Part of a small language model's weights.
Size: 12 layers, width 192, 6 heads of 32, MLP 768 squared ReLU, vocabulary 3670, 6.73M parameters.
Architecture: RMSNorm before each block, rotary positions, no biases in attention or MLP, untied embeddings, capped logits.
Training: a variant of Muon for these matrices, 372M tokens, 5671 steps.
MLP neurons of a small language model. Each row is named by its layer, matrix (up: input weights; down: output weights) and neuron, and shows model dimensions 128-191. Each number is 200 + 20 x the weight over its row's rms, rounded and kept within 0 to 999.
After each neuron's rows, "fires on" lists the tokens most often at its 100 highest values on Wikipedia text that the model never trained on.

L6.up149,192,201,165,161,225,195,220,170,188,177,203,220,207,180,196,171,218,210,225,214,191,192,213,231,219,224,168,193,183,209,226,220,184,192,179,203,197,210,188,202,218,151,185,188,189,203,199,182,208,208,180,182,155,196,200,201,205,187,198,194,208,193,198,211
L6.down149,207,228,206,205,186,184,207,181,182,195,227,163,205,181,218,220,208,201,203,215,204,172,201,204,187,189,215,190,200,196,189,203,190,225,199,184,215,192,174,166,208,185,213,201,193,195,190,195,235,208,242,229,222,166,209,216,203,203,225,171,207,181,199,197
fires on: "i", "ell", "rit", "c", "″"

L4.up326,173,210,180,199,225,199,193,176,214,179,184,222,171,202,184,194,232,197,215,171,203,202,231,204,212,163,200,194,231,222,196,221,223,193,236,194,230,200,194,205,193,196,211,217,188,192,216,195,201,182,229,227,208,249,203,197,187,222,177,194,188,188,189,196
L4.down326,200,186,211,168,187,212,172,188,214,191,254,184,231,166,191,206,201,199,221,198,182,195,245,219,168,202,175,203,168,186,187,207,186,207,204,215,234,197,178,201,215,209,189,188,220,241,189,194,229,209,191,177,177,186,202,204,190,183,222,212,194,198,188,255
fires on: "s ", "'", "-", "ish ", "th ", "all"

L9.up554,204,214,209,197,214,249,181,196,198,206,179,187,197,207,188,185,202,217,186,232,210,196,170,256,228,186,213,178,229,210,220,215,194,208,187,191,199,185,214,161,196,201,211,201,198,208,209,218,231,211,196,223,199,206,180,180,209,203,166,209,179,211,177,203
L9.down554,238,234,177,189,213,192,194,189,207,180,215,218,207,201,204,194,195,199,182,181,192,246,208,210,182,187,193,201,225,194,217,199,186,217,201,186,221,202,234,201,212,223,209,223,215,175,232,196,208,161,198,190,173,181,181,206,192,245,155,208,200,183,191,194
fires on: "the ", "\"", "a ", "The ", "s "

L3.up79,208,186,191,182,226,195,193,202,154,198,187,217,227,205,224,200,211,168,203,216,162,190,158,202,201,201,175,196,185,187,232,184,213,218,170,202,200,211,207,183,169,209,202,203,232,230,195,199,228,184,181,208,191,175,177,196,202,161,190,196,208,215,226,200
L3.down79,184,210,206,233,196,157,201,225,236,199,179,178,190,207,187,221,176,183,185,200,197,183,226,230,216,192,197,166,216,161,208,203,192,182,188,222,212,213,193,160,196,157,168,175,216,183,216,168,188,221,194,183,195,149,184,193,160,172,213,200,172,206,244,215
fires on: "| ", "===", "ref", " ", "\n\n", "±"

L6.up307,206,192,209,200,200,152,211,179,232,228,196,227,162,203,196,239,183,226,189,217,235,198,183,196,196,211,207,206,182,186,200,230,216,160,156,169,203,196,194,197,229,165,207,190,228,212,174,203,200,243,220,181,226,198,198,230,175,176,181,196,183,214,171,210
L6.down307,212,221,203,197,193,195,213,212,189,211,196,182,222,209,206,214,175,215,189,164,194,172,213,198,200,205,206,197,199,194,202,192,210,193,218,224,200,193,174,174,224,140,205,188,217,183,197,230,209,184,214,197,221,206,178,173,167,215,197,223,191,198,217,227
fires on: "on ", "(", ": ", "On ", "born ", "in "

L3.up77,208,195,205,222,214,205,196,198,198,219,194,234,208,204,170,223,184,207,192,197,175,204,209,214,233,214,185,182,179,227,202,262,183,198,213,174,208,228,228,186,212,207,165,213,174,241,180,179,196,186,200,210,241,219,225,156,195,211,211,209,177,189,182,224
L3.down77,217,208,199,189,231,208,190,190,179,222,214,190,224,201,215,220,170,203,155,199,228,190,190,187,206,207,182,204,209,180,203,205,187,210,178,208,205,155,207,174,200,181,210,217,196,174,205,204,241,211,191,177,197,188,189,201,193,258,187,230,225,221,217,194
fires on: ". ", "' ", "an ", "alth ", "ch ", "ian "

L5.up749,156,217,201,207,212,201,203,202,210,205,195,216,194,210,215,198,225,172,213,205,208,234,159,169,206,168,177,180,213,208,224,206,205,186,199,195,214,184,183,187,197,200,177,211,183,170,183,195,212,174,201,165,195,232,207,218,211,219,225,153,221,231,224,204
L5.down749,170,216,157,235,189,202,188,182,216,220,207,161,169,211,203,180,241,180,212,216,205,193,240,159,204,163,215,219,191,180,215,197,211,236,199,207,168,180,183,172,183,224,196,205,198,163,206,191,198,210,164,197,237,207,192,180,149,197,174,220,185,235,198,187
fires on: "af", "fr", "Af", "and", "\n"

L5.up756,194,182,223,183,203,180,184,176,190,204,200,199,189,195,228,240,163,184,220,205,189,216,211,188,182,183,226,181,169,234,181,215,197,163,179,198,203,208,192,192,204,183,194,153,178,184,193,208,156,207,170,167,181,201,224,212,194,179,170,216,196,205,198,218
L5.down756,222,218,207,186,202,205,226,207,241,218,193,182,175,214,208,198,174,239,165,199,181,193,182,224,203,217,215,199,191,188,217,229,221,223,210,222,198,174,171,226,233,181,183,233,228,185,194,227,212,221,183,209,193,222,191,177,190,228,195,203,192,194,202,179
fires on: "on ", "in ", "between ", ": ", "from "

L3.up158,188,172,204,195,214,204,236,233,205,224,187,233,208,223,206,172,200,231,215,214,214,217,201,210,181,193,238,174,244,173,244,195,204,174,198,187,212,174,208,195,190,181,178,201,220,225,225,182,207,227,211,158,215,210,226,206,181,221,189,175,218,190,169,203
L3.down158,172,210,198,169,175,166,211,198,179,221,189,175,198,190,174,205,205,189,224,181,204,196,220,172,196,219,190,195,182,183,198,167,179,244,195,181,199,213,205,190,229,184,191,216,223,152,199,194,202,191,195,165,174,179,183,189,185,181,167,223,189,179,151,215
fires on: "it", "o", "is", "ve", "co"

L3.up147,210,226,186,176,204,168,202,199,232,209,172,228,201,241,181,168,146,215,201,217,183,241,179,212,215,177,195,180,218,218,223,218,188,218,203,194,194,230,172,187,227,201,223,211,196,222,209,218,236,211,178,217,194,184,176,220,179,243,210,201,206,226,187,199
L3.down147,203,227,198,159,144,213,231,199,171,195,170,206,200,189,215,224,212,180,212,193,215,155,194,174,190,167,216,216,194,200,201,185,211,185,204,184,201,244,195,209,221,182,184,212,200,192,213,187,208,167,223,204,163,256,225,210,199,175,201,198,210,202,200,231
fires on: "d", "n", "i", "al ", "g"

L4.up208,188,206,223,186,213,198,187,197,194,174,191,213,188,221,195,201,233,172,182,172,207,189,205,179,210,196,203,198,217,196,205,168,212,193,185,189,204,195,222,191,208,212,171,148,214,210,191,236,148,239,162,183,207,204,213,186,194,215,198,193,203,184,221,198
L4.down208,199,182,199,176,208,165,184,178,208,220,194,184,169,188,211,216,196,226,212,165,220,181,179,197,187,165,178,190,197,227,178,189,209,196,194,218,213,182,206,204,229,194,219,214,191,167,203,202,221,192,190,190,175,178,167,225,176,211,197,206,200,203,232,184
fires on: ", ", "), ", "\", "

L6.up117,196,181,214,210,225,209,236,207,243,197,184,180,230,193,178,200,213,207,193,234,197,174,183,216,199,220,183,229,205,200,180,197,242,140,194,195,197,186,206,220,211,185,232,217,268,188,214,222,225,192,194,203,207,210,225,186,177,187,156,211,234,186,185,204
L6.down117,223,228,196,222,199,208,193,193,200,197,201,199,194,202,213,204,204,216,217,165,192,202,171,228,205,192,209,188,225,185,201,193,189,200,224,216,232,193,215,199,181,189,185,208,177,187,207,192,188,255,214,194,177,198,205,197,213,199,219,180,190,174,201,178
fires on: "o ", "es ", "a ", "Los ", "al "

L9.up279,201,207,226,204,207,199,238,201,219,180,215,237,194,227,196,171,172,181,220,212,227,206,165,216,188,237,169,170,174,234,215,192,181,202,221,222,219,178,209,204,200,236,231,209,201,208,178,192,153,188,188,203,207,218,183,262,198,203,192,173,205,202,211,186
L9.down279,206,203,201,211,210,179,182,183,190,220,179,222,196,221,233,204,216,181,181,186,181,176,220,207,174,183,206,203,201,203,181,186,158,170,178,212,200,210,202,175,185,182,161,188,216,202,235,194,236,205,221,179,183,167,166,162,243,197,192,235,218,204,178,214
fires on: "al", "an", "ar", "ath", "h", "ro"

L9.up527,193,215,205,209,190,172,204,214,202,184,183,230,194,223,174,184,228,208,205,209,179,223,199,223,207,161,167,231,152,237,209,226,205,221,179,184,182,160,177,204,184,205,213,200,205,195,197,181,198,184,225,198,223,245,185,221,227,178,209,204,211,183,205,213
L9.down527,204,204,211,214,210,217,208,247,208,219,245,203,199,161,208,215,173,179,239,186,167,158,232,204,199,189,183,214,222,200,187,208,200,206,228,194,199,166,241,220,232,199,193,174,232,153,193,200,209,196,187,195,187,223,200,166,181,170,221,226,205,204,175,201
fires on: "z", "-", "ang ", "Y", "ing", "ang"

L3.up144,202,170,182,208,224,211,222,205,231,207,220,207,217,214,176,202,241,206,225,173,208,190,184,237,155,192,208,198,189,203,216,189,189,197,175,193,207,218,184,182,205,161,201,228,202,183,203,186,182,188,226,184,225,208,208,174,189,187,193,181,184,229,225,233
L3.down144,180,204,172,209,210,181,212,230,173,168,212,215,227,198,217,222,201,184,216,220,213,193,202,187,204,210,210,180,194,169,191,220,230,232,227,183,201,185,196,209,213,237,192,191,203,174,203,250,218,210,191,205,148,189,214,213,195,189,185,212,192,198,192,191
fires on: ". ", "of ", "on ", "de "

L5.up93,160,211,208,205,232,206,200,175,209,168,168,184,220,214,241,239,205,180,187,192,197,213,192,188,193,205,187,193,217,213,198,173,159,201,187,195,195,209,187,183,201,217,195,200,192,184,194,199,155,208,212,187,214,194,187,186,186,187,184,215,175,180,197,207
L5.down93,213,202,223,172,211,151,177,188,221,186,203,220,185,197,199,220,231,177,202,171,172,226,217,182,178,238,206,199,158,223,221,201,173,238,210,200,183,200,247,177,182,229,189,171,195,206,177,222,203,200,210,187,200,186,215,229,207,201,214,211,177,202,172,165
fires on: "\n", "cent", "st", "met"

L4.up478,204,223,187,218,237,189,205,236,184,214,218,180,205,216,181,204,172,187,242,176,232,214,188,220,195,232,203,202,187,194,224,224,160,193,161,200,186,231,167,194,207,207,219,204,202,174,205,191,178,207,210,191,203,187,192,215,177,201,169,170,207,222,201,190
L4.down478,172,190,213,205,212,212,177,166,192,170,205,239,201,189,208,211,236,212,187,220,183,180,186,202,205,201,213,212,199,208,160,183,236,223,221,237,163,185,234,188,187,208,226,207,197,214,185,213,215,237,184,199,213,203,195,172,222,180,218,221,179,207,186,188
fires on: "h", "of ", "su", "de ", "from "

L6.up473,198,204,227,204,196,186,207,190,172,193,212,187,200,216,206,189,203,170,199,218,199,186,168,190,175,206,196,200,197,168,208,174,168,193,209,193,193,227,220,237,196,226,206,218,225,202,211,188,170,184,216,217,197,208,163,216,178,198,194,214,211,212,250,196
L6.down473,196,194,224,199,166,168,199,187,210,196,152,222,144,225,209,199,185,232,174,173,183,179,202,179,170,178,194,200,243,183,201,233,191,196,188,179,183,231,237,231,236,188,178,221,228,189,195,213,205,204,225,178,203,177,185,212,197,234,166,229,211,210,190,177
fires on: "al", "r", "Bal", "Del", "l", "h"

L3.up435,175,235,232,213,203,214,231,192,182,207,186,234,217,205,172,217,205,154,211,197,222,257,220,185,218,213,193,200,186,221,238,236,202,249,205,214,179,189,169,214,218,205,195,219,223,213,182,164,165,204,207,176,194,190,213,178,250,224,196,197,197,210,220,180
L3.down435,196,167,214,187,189,208,187,193,218,197,202,265,190,204,202,188,179,222,210,179,204,223,162,188,178,221,223,199,220,198,213,213,180,182,208,205,200,202,206,224,200,189,242,208,198,204,225,254,179,197,219,192,190,195,180,195,166,205,201,224,221,186,177,200
fires on: "| ", "- ", ": ", "when ", "/", ", "

L9.up312,218,213,230,201,223,227,193,201,206,228,214,219,163,244,189,235,204,199,187,252,180,211,177,183,238,191,219,207,210,214,185,177,192,207,203,173,225,177,192,224,221,213,208,217,178,214,207,182,187,185,244,201,206,223,184,185,183,212,182,216,186,220,192,174
L9.down312,175,168,197,209,235,209,176,197,223,166,203,214,195,195,212,191,224,219,204,217,216,192,239,186,255,231,222,196,210,228,221,176,220,209,186,205,190,212,209,173,190,219,224,197,214,202,226,205,229,187,199,198,211,173,215,172,204,200,188,214,202,182,219,176
fires on: "the ", "\\", "German ", "(", "Spanish ", "American "

L5.up22,202,218,220,204,175,192,171,198,182,159,208,195,173,211,188,176,196,163,163,194,243,216,195,187,211,191,193,165,226,197,193,203,185,210,221,187,221,187,194,162,219,219,189,204,248,168,181,186,216,214,173,200,198,182,193,159,191,205,164,173,191,196,196,210
L5.down22,185,189,183,225,209,222,218,185,195,240,185,197,163,225,218,222,219,199,194,181,217,178,179,185,189,193,227,203,196,203,181,206,209,200,234,190,176,194,199,177,187,216,200,246,226,179,218,212,202,247,192,194,200,188,186,233,194,200,238,195,231,199,202,180
fires on: "th", "th ", "br", "op", "att"

L5.up146,166,192,209,212,198,215,217,205,164,242,209,205,198,214,243,186,239,213,187,212,216,188,201,208,189,180,155,194,205,182,225,229,185,193,217,225,172,212,241,233,211,194,205,200,231,213,201,197,210,223,161,196,212,204,225,183,183,207,185,180,220,204,216,210
L5.down146,226,210,241,176,210,206,205,194,208,190,211,187,192,182,160,177,199,222,203,180,199,186,201,196,238,218,198,223,199,213,209,188,229,221,197,207,174,225,185,216,212,176,202,207,156,204,191,207,179,194,189,192,199,202,192,201,193,159,189,174,199,185,217,185
fires on: "| ", "(", "arm", "Arm", "The "

L3.up141,192,182,195,211,227,185,216,197,182,208,218,218,184,196,167,150,191,246,220,216,208,229,209,171,211,198,199,188,209,188,204,193,211,199,199,210,236,192,186,218,180,195,190,159,215,261,190,179,235,216,196,188,197,179,219,211,185,239,184,203,225,200,199,231
L3.down141,190,180,195,215,229,206,212,221,164,212,216,198,182,191,175,204,218,203,183,215,198,187,217,224,187,197,193,185,207,199,191,212,176,227,203,183,168,197,229,203,194,196,190,180,186,164,205,186,139,229,209,219,173,192,216,181,182,179,198,204,182,180,160,200
fires on: "of ", "es", "ten", "i", "ing ", "n"

L4.up69,209,182,209,170,209,189,230,213,175,216,202,196,170,217,202,209,232,168,180,158,181,228,154,236,222,175,201,207,168,201,156,207,208,201,186,162,205,232,216,206,216,181,224,193,205,188,233,212,232,197,209,195,234,213,193,200,204,210,176,196,180,265,182,198
L4.down69,162,177,221,201,205,217,208,207,158,197,162,225,182,212,225,228,154,227,207,203,211,171,247,160,203,198,204,201,202,210,234,217,167,198,218,205,217,173,206,203,177,178,191,201,208,210,194,168,182,194,222,210,173,239,186,224,201,163,202,220,212,202,216,186
fires on: "on", "loc", "ra", "Website", "is ", "oper"

L6.up453,208,206,231,191,178,227,208,216,205,192,215,181,200,165,217,170,163,180,221,224,185,170,184,210,204,196,193,224,207,186,218,242,190,186,238,180,210,198,191,184,208,197,223,188,196,224,205,195,207,186,246,178,241,240,176,188,259,213,184,186,198,163,190,195
L6.down453,194,220,200,230,230,185,218,166,198,210,233,191,199,221,207,216,210,214,160,162,193,184,179,219,253,215,203,163,179,184,188,205,221,210,201,210,197,185,214,249,218,186,205,225,185,203,228,214,191,189,192,208,213,194,209,201,155,197,210,170,173,187,216,201
fires on: "i", "o", "a", "ac"

L6.up551,208,237,177,161,190,216,198,213,220,192,255,222,195,206,208,221,222,170,227,193,184,168,231,210,183,199,218,206,228,211,210,200,197,230,189,205,196,219,212,190,205,187,220,215,209,202,200,205,217,187,203,202,267,218,186,178,172,183,239,198,204,227,226,206
L6.down551,176,198,216,180,226,178,221,184,212,189,210,191,213,175,218,194,205,158,188,221,212,196,173,188,208,216,188,175,153,196,156,232,236,196,197,237,175,190,211,220,172,181,221,246,185,200,220,224,227,207,175,199,187,158,204,166,191,219,196,212,168,214,191,177
fires on: "d", "com", "the ", "a "

L3.up312,192,205,166,219,202,188,186,214,186,211,169,231,227,167,211,168,194,227,209,165,219,220,207,210,196,191,195,189,190,196,197,186,149,208,167,216,206,168,183,222,177,236,199,194,232,226,190,183,224,181,161,181,197,215,214,186,198,216,256,189,215,229,202,200
L3.down312,161,202,217,196,212,230,199,244,216,191,205,194,174,239,140,227,189,173,225,207,210,213,213,194,214,222,224,173,213,221,224,194,219,215,206,218,214,205,178,217,198,173,219,224,181,192,223,210,187,215,212,193,199,212,230,221,216,197,193,217,188,150,151,207
fires on: "writ", "of ", "Writ", "and ", "ting ", "ing "

L5.up514,197,201,214,191,208,172,234,241,196,205,176,210,181,175,239,193,200,172,200,169,188,214,218,246,180,205,200,190,221,188,199,191,188,200,208,184,211,206,193,212,139,181,218,174,208,182,191,209,194,189,181,168,220,241,162,152,215,198,222,176,212,210,205,200
L5.down514,176,202,208,209,213,171,202,208,191,173,188,219,214,239,186,205,203,168,189,217,204,210,194,180,187,177,208,201,212,180,225,209,204,233,194,195,205,181,165,195,216,228,194,224,188,224,193,194,182,188,197,195,250,234,176,174,180,200,175,221,207,171,206,188
fires on: "of ", "and ", "for", "lim", ". ", "km"

L5.up418,215,193,206,197,230,185,189,216,213,173,206,194,204,198,226,184,220,186,217,167,216,188,180,193,209,193,181,203,219,210,227,179,210,204,208,214,192,229,199,252,195,226,194,110,245,186,189,213,210,230,179,191,212,182,179,178,230,219,187,186,201,201,216,174
L5.down418,227,222,241,176,199,198,259,197,191,252,184,191,200,212,174,209,199,222,196,200,210,189,189,180,205,171,252,214,210,192,187,204,183,184,212,198,219,201,194,188,206,168,192,218,203,178,182,232,202,196,226,210,221,205,163,205,224,205,214,172,197,202,178,207
fires on: ", ", "and "

L4.up170,194,192,158,205,224,172,188,236,206,175,191,246,183,204,194,211,225,201,167,183,196,239,206,212,180,208,180,191,223,202,208,183,217,189,200,177,220,187,206,191,183,207,179,175,232,215,176,208,196,197,198,179,201,208,171,199,245,212,225,214,180,242,193,205
L4.down170,226,215,237,163,207,216,203,192,215,188,196,182,188,212,197,187,187,213,188,163,189,218,216,212,199,177,191,179,181,167,188,181,209,229,208,184,211,252,184,198,196,197,183,194,185,192,232,196,161,173,208,207,207,194,191,214,165,180,214,173,203,174,183,234
fires on: "\n", "|", "single ", "att", "r", "ist"

L6.up97,205,214,185,206,233,173,209,191,173,179,178,231,161,204,187,156,227,204,193,193,180,176,174,235,184,215,200,197,211,197,182,154,206,193,204,214,170,215,178,207,220,198,171,184,204,217,196,198,198,220,218,224,263,175,168,209,216,228,176,209,171,186,242,189
L6.down97,189,225,200,209,200,226,203,147,217,232,204,183,181,204,196,175,210,226,192,195,225,213,156,199,204,188,181,223,198,180,188,222,204,211,215,222,209,172,184,176,196,193,226,200,170,195,210,231,202,207,208,225,233,243,184,214,212,238,185,230,173,189,201,206
fires on: "and ", "h", "as", "ath", "ans"

L3.up512,207,203,183,207,215,156,230,230,174,203,226,223,202,173,178,173,218,183,162,230,190,195,184,181,193,169,198,191,210,191,200,200,180,201,174,221,214,181,200,178,189,211,172,186,221,189,159,198,199,194,166,179,211,218,187,213,227,197,214,202,208,222,224,201
L3.down512,192,205,192,190,219,212,202,207,217,182,216,242,223,204,183,229,220,234,240,192,200,223,196,178,211,197,210,174,189,223,219,215,206,216,215,172,193,200,213,224,205,182,217,202,200,179,218,190,194,188,208,216,205,193,163,214,153,192,164,216,183,181,178,135
fires on: "and ", "| ", ", ", "but ", ". "

L5.up519,196,201,188,200,185,209,206,171,173,194,218,220,190,165,185,192,214,185,168,229,226,201,190,216,197,213,193,216,214,186,220,168,211,199,153,209,189,229,225,178,205,198,229,194,206,229,162,208,185,235,175,196,208,196,224,201,199,192,180,173,176,226,217,229
L5.down519,200,205,201,207,176,209,199,237,186,194,185,173,216,203,169,199,170,212,228,229,170,180,202,245,193,232,167,203,208,180,224,238,197,233,192,175,170,225,201,246,220,193,216,197,199,196,171,199,195,199,224,198,227,205,167,218,199,200,206,193,200,196,196,207
fires on: ", ", "0 ", "un", "| ", "(", "-"

L9.up160,230,182,210,184,185,208,224,212,207,205,222,231,211,177,197,189,221,173,215,201,195,192,208,232,207,201,181,209,217,164,203,194,224,174,210,202,204,201,222,220,213,151,185,208,216,172,149,219,220,217,212,182,199,200,226,157,214,195,195,181,222,194,222,176
L9.down160,217,177,188,223,208,224,234,225,198,175,222,198,187,188,220,184,190,216,207,221,175,175,194,193,210,234,172,194,207,226,182,185,248,202,182,166,199,235,213,196,190,229,202,198,206,180,197,215,205,187,202,222,184,222,218,175,207,175,203,184,211,195,217,208
fires on: "o ", "io ", "de "

L4.up13,227,179,186,180,251,173,167,169,197,193,230,212,222,204,233,181,225,232,173,215,156,219,182,184,209,217,191,247,205,181,179,180,188,201,192,160,217,210,201,164,209,211,227,181,221,212,220,180,229,170,191,194,242,201,227,225,198,189,220,182,213,197,190,208
L4.down13,232,200,227,220,189,183,176,191,198,222,189,185,191,209,210,224,160,212,212,196,198,219,160,191,236,220,179,193,169,173,190,243,183,189,204,211,233,210,206,224,203,196,160,188,184,178,189,208,175,203,186,216,196,210,183,221,201,179,181,198,182,184,182,231
fires on: "ed ", "ing ", "described ", "to ", "considered ", "called "

L9.up385,211,187,211,197,237,257,214,230,213,166,200,211,197,217,199,187,197,174,176,227,157,198,215,226,173,203,196,200,179,221,193,185,241,187,185,169,182,212,153,200,205,210,191,228,190,229,236,165,209,202,205,218,174,182,190,204,197,192,215,198,222,203,224,183
L9.down385,182,208,205,227,196,223,202,171,188,200,248,181,242,181,228,204,232,162,186,206,186,217,170,175,194,196,214,223,179,163,199,197,193,230,221,185,210,201,204,241,211,200,212,185,216,192,223,184,229,148,196,212,191,184,201,165,195,213,215,212,211,212,200,217
fires on: "pos", "ut", "li", "it", "ri", "port"

L3.up467,209,228,210,196,266,185,200,187,176,201,189,225,182,211,173,183,192,165,171,191,204,191,174,185,190,182,228,242,184,227,199,245,180,200,202,205,228,194,223,147,223,226,207,198,188,233,214,192,191,200,188,231,201,201,208,169,172,212,241,193,183,183,211,186
L3.down467,254,176,217,241,220,222,206,208,156,226,206,217,217,204,183,228,212,230,178,208,176,185,195,200,212,220,194,191,211,192,210,211,175,227,197,204,195,181,186,182,150,178,219,208,211,190,203,222,167,219,172,197,225,209,200,217,203,250,172,189,205,193,205,202
fires on: "an ", "ian ", "il ", "ish ", "ch ", "mark"

L5.up81,209,201,175,224,230,166,209,178,200,197,203,201,208,154,211,218,211,233,197,200,172,193,200,186,171,217,213,215,173,178,210,186,200,218,185,178,225,154,184,210,192,224,216,215,205,198,216,195,195,211,217,200,227,179,211,179,159,185,213,172,195,223,197,191
L5.down81,192,200,189,183,221,201,184,202,228,168,188,222,207,197,169,198,196,208,224,209,211,220,186,216,233,209,236,186,209,179,193,239,213,214,207,234,179,224,195,192,213,157,165,225,182,192,221,196,198,216,212,209,152,230,197,181,205,202,212,244,208,205,233,212
fires on: "ed ", "d ", ": ", "ing ", "\n\n", "n "

L3.up13,223,216,208,173,274,185,203,180,221,209,232,184,220,217,178,210,249,187,203,207,183,177,207,222,203,205,166,214,205,217,174,186,204,229,192,200,224,185,216,193,216,189,212,182,205,189,184,216,220,182,235,189,204,209,210,192,201,227,218,154,177,243,201,196
L3.down13,192,200,192,241,205,192,210,176,240,167,198,218,189,186,211,200,203,151,208,220,190,201,200,187,192,189,187,176,202,167,180,188,209,175,206,211,182,215,184,168,245,212,185,224,183,203,214,186,226,196,236,216,236,192,208,167,215,187,183,208,228,202,188,190
fires on: ". ", "the ", "a "

L6.up648,218,221,184,191,202,211,206,232,210,218,242,199,191,186,205,176,213,216,205,209,177,181,166,220,181,232,210,198,183,238,192,248,222,175,188,208,263,180,213,191,181,166,203,226,228,177,215,224,204,223,171,163,199,199,220,215,198,206,196,208,194,195,146,196
L6.down648,192,179,194,221,222,183,186,197,201,183,202,171,216,201,226,210,215,198,159,213,180,225,230,205,221,202,194,201,200,198,213,166,181,234,211,174,178,211,179,225,227,225,205,172,204,188,195,162,206,168,196,227,166,191,206,209,200,217,229,172,201,176,233,240
fires on: "from ", "between ", "di ", "el "

L6.up479,200,221,196,207,218,221,231,182,207,188,186,216,187,215,200,227,220,169,228,191,195,187,200,172,233,223,183,242,183,232,208,220,208,212,206,208,206,256,197,248,211,224,203,200,202,207,226,184,216,213,201,207,210,190,210,213,178,184,156,214,188,194,246,209
L6.down479,207,204,205,240,173,205,227,231,202,222,208,203,173,199,174,178,199,182,204,186,180,171,202,184,184,189,240,214,174,180,182,188,179,166,192,193,195,178,188,154,173,193,170,211,202,213,181,212,201,184,178,191,197,184,199,226,211,242,191,133,212,173,216,179
fires on: "-", "and ", ", ", "p", "–"

L5.up579,206,181,196,194,219,199,217,200,230,184,192,219,206,175,240,174,204,187,207,203,188,175,232,213,209,196,164,219,193,193,194,192,233,190,198,178,220,182,233,172,214,188,210,194,231,204,194,175,207,211,223,208,200,231,188,215,221,217,208,159,197,188,214,201
L5.down579,208,232,175,209,225,216,234,208,198,211,200,200,193,179,212,193,185,184,218,199,190,196,162,212,208,192,214,208,178,177,182,201,232,179,214,228,223,183,212,198,179,183,197,196,183,190,202,207,199,204,184,170,221,199,236,187,214,188,203,222,218,171,201,202
fires on: "o ", "e ", "es ", "o", "i", "io "

L9.up224,240,194,192,215,202,198,209,198,226,196,235,216,217,213,171,162,185,199,193,206,224,199,182,175,210,215,214,210,204,183,201,192,157,242,165,230,238,217,211,193,188,207,156,171,185,200,192,196,197,186,179,199,202,180,224,196,218,195,192,221,219,178,207,198
L9.down224,231,170,193,186,194,202,202,209,189,202,219,214,215,207,183,190,203,169,231,208,178,200,219,184,209,207,190,194,184,210,189,223,214,168,222,192,170,217,193,175,204,201,185,224,177,136,205,193,205,214,207,220,223,216,161,193,176,190,208,189,205,176,182,215
fires on: "and ", "for ", ", ", "of ", "to ", "ed "

L3.up549,223,191,207,227,212,175,169,233,193,203,184,192,218,190,201,184,200,173,183,201,182,203,199,194,225,208,172,224,205,183,194,220,235,182,179,192,166,244,194,209,196,187,199,175,227,206,188,207,213,197,164,173,217,185,201,196,203,231,213,227,191,170,226,194
L3.down549,217,181,226,212,236,209,237,192,182,182,200,224,181,205,213,227,235,193,234,192,203,226,188,201,184,188,178,180,195,226,168,182,190,195,242,225,221,196,205,182,211,203,181,190,196,167,211,216,189,174,188,187,181,215,178,213,174,210,203,180,207,219,153,208
fires on: ", ", "and ", "- ", "or "

L4.up635,213,198,190,195,214,189,185,220,210,222,183,216,198,209,208,156,230,170,179,205,185,206,225,181,222,200,196,240,182,170,194,208,183,190,165,219,217,191,177,209,192,217,189,191,179,214,220,201,225,230,188,204,185,167,193,208,190,153,230,171,199,212,260,190
L4.down635,242,194,187,204,189,224,176,174,188,203,202,228,177,200,198,195,199,192,177,197,196,158,218,215,185,192,189,203,234,176,236,212,221,200,215,193,191,189,209,173,216,214,216,179,206,207,201,164,237,172,208,191,216,193,172,205,148,175,214,226,216,189,201,195
fires on: "| ", "\n", "on ", "iv", "±", "a "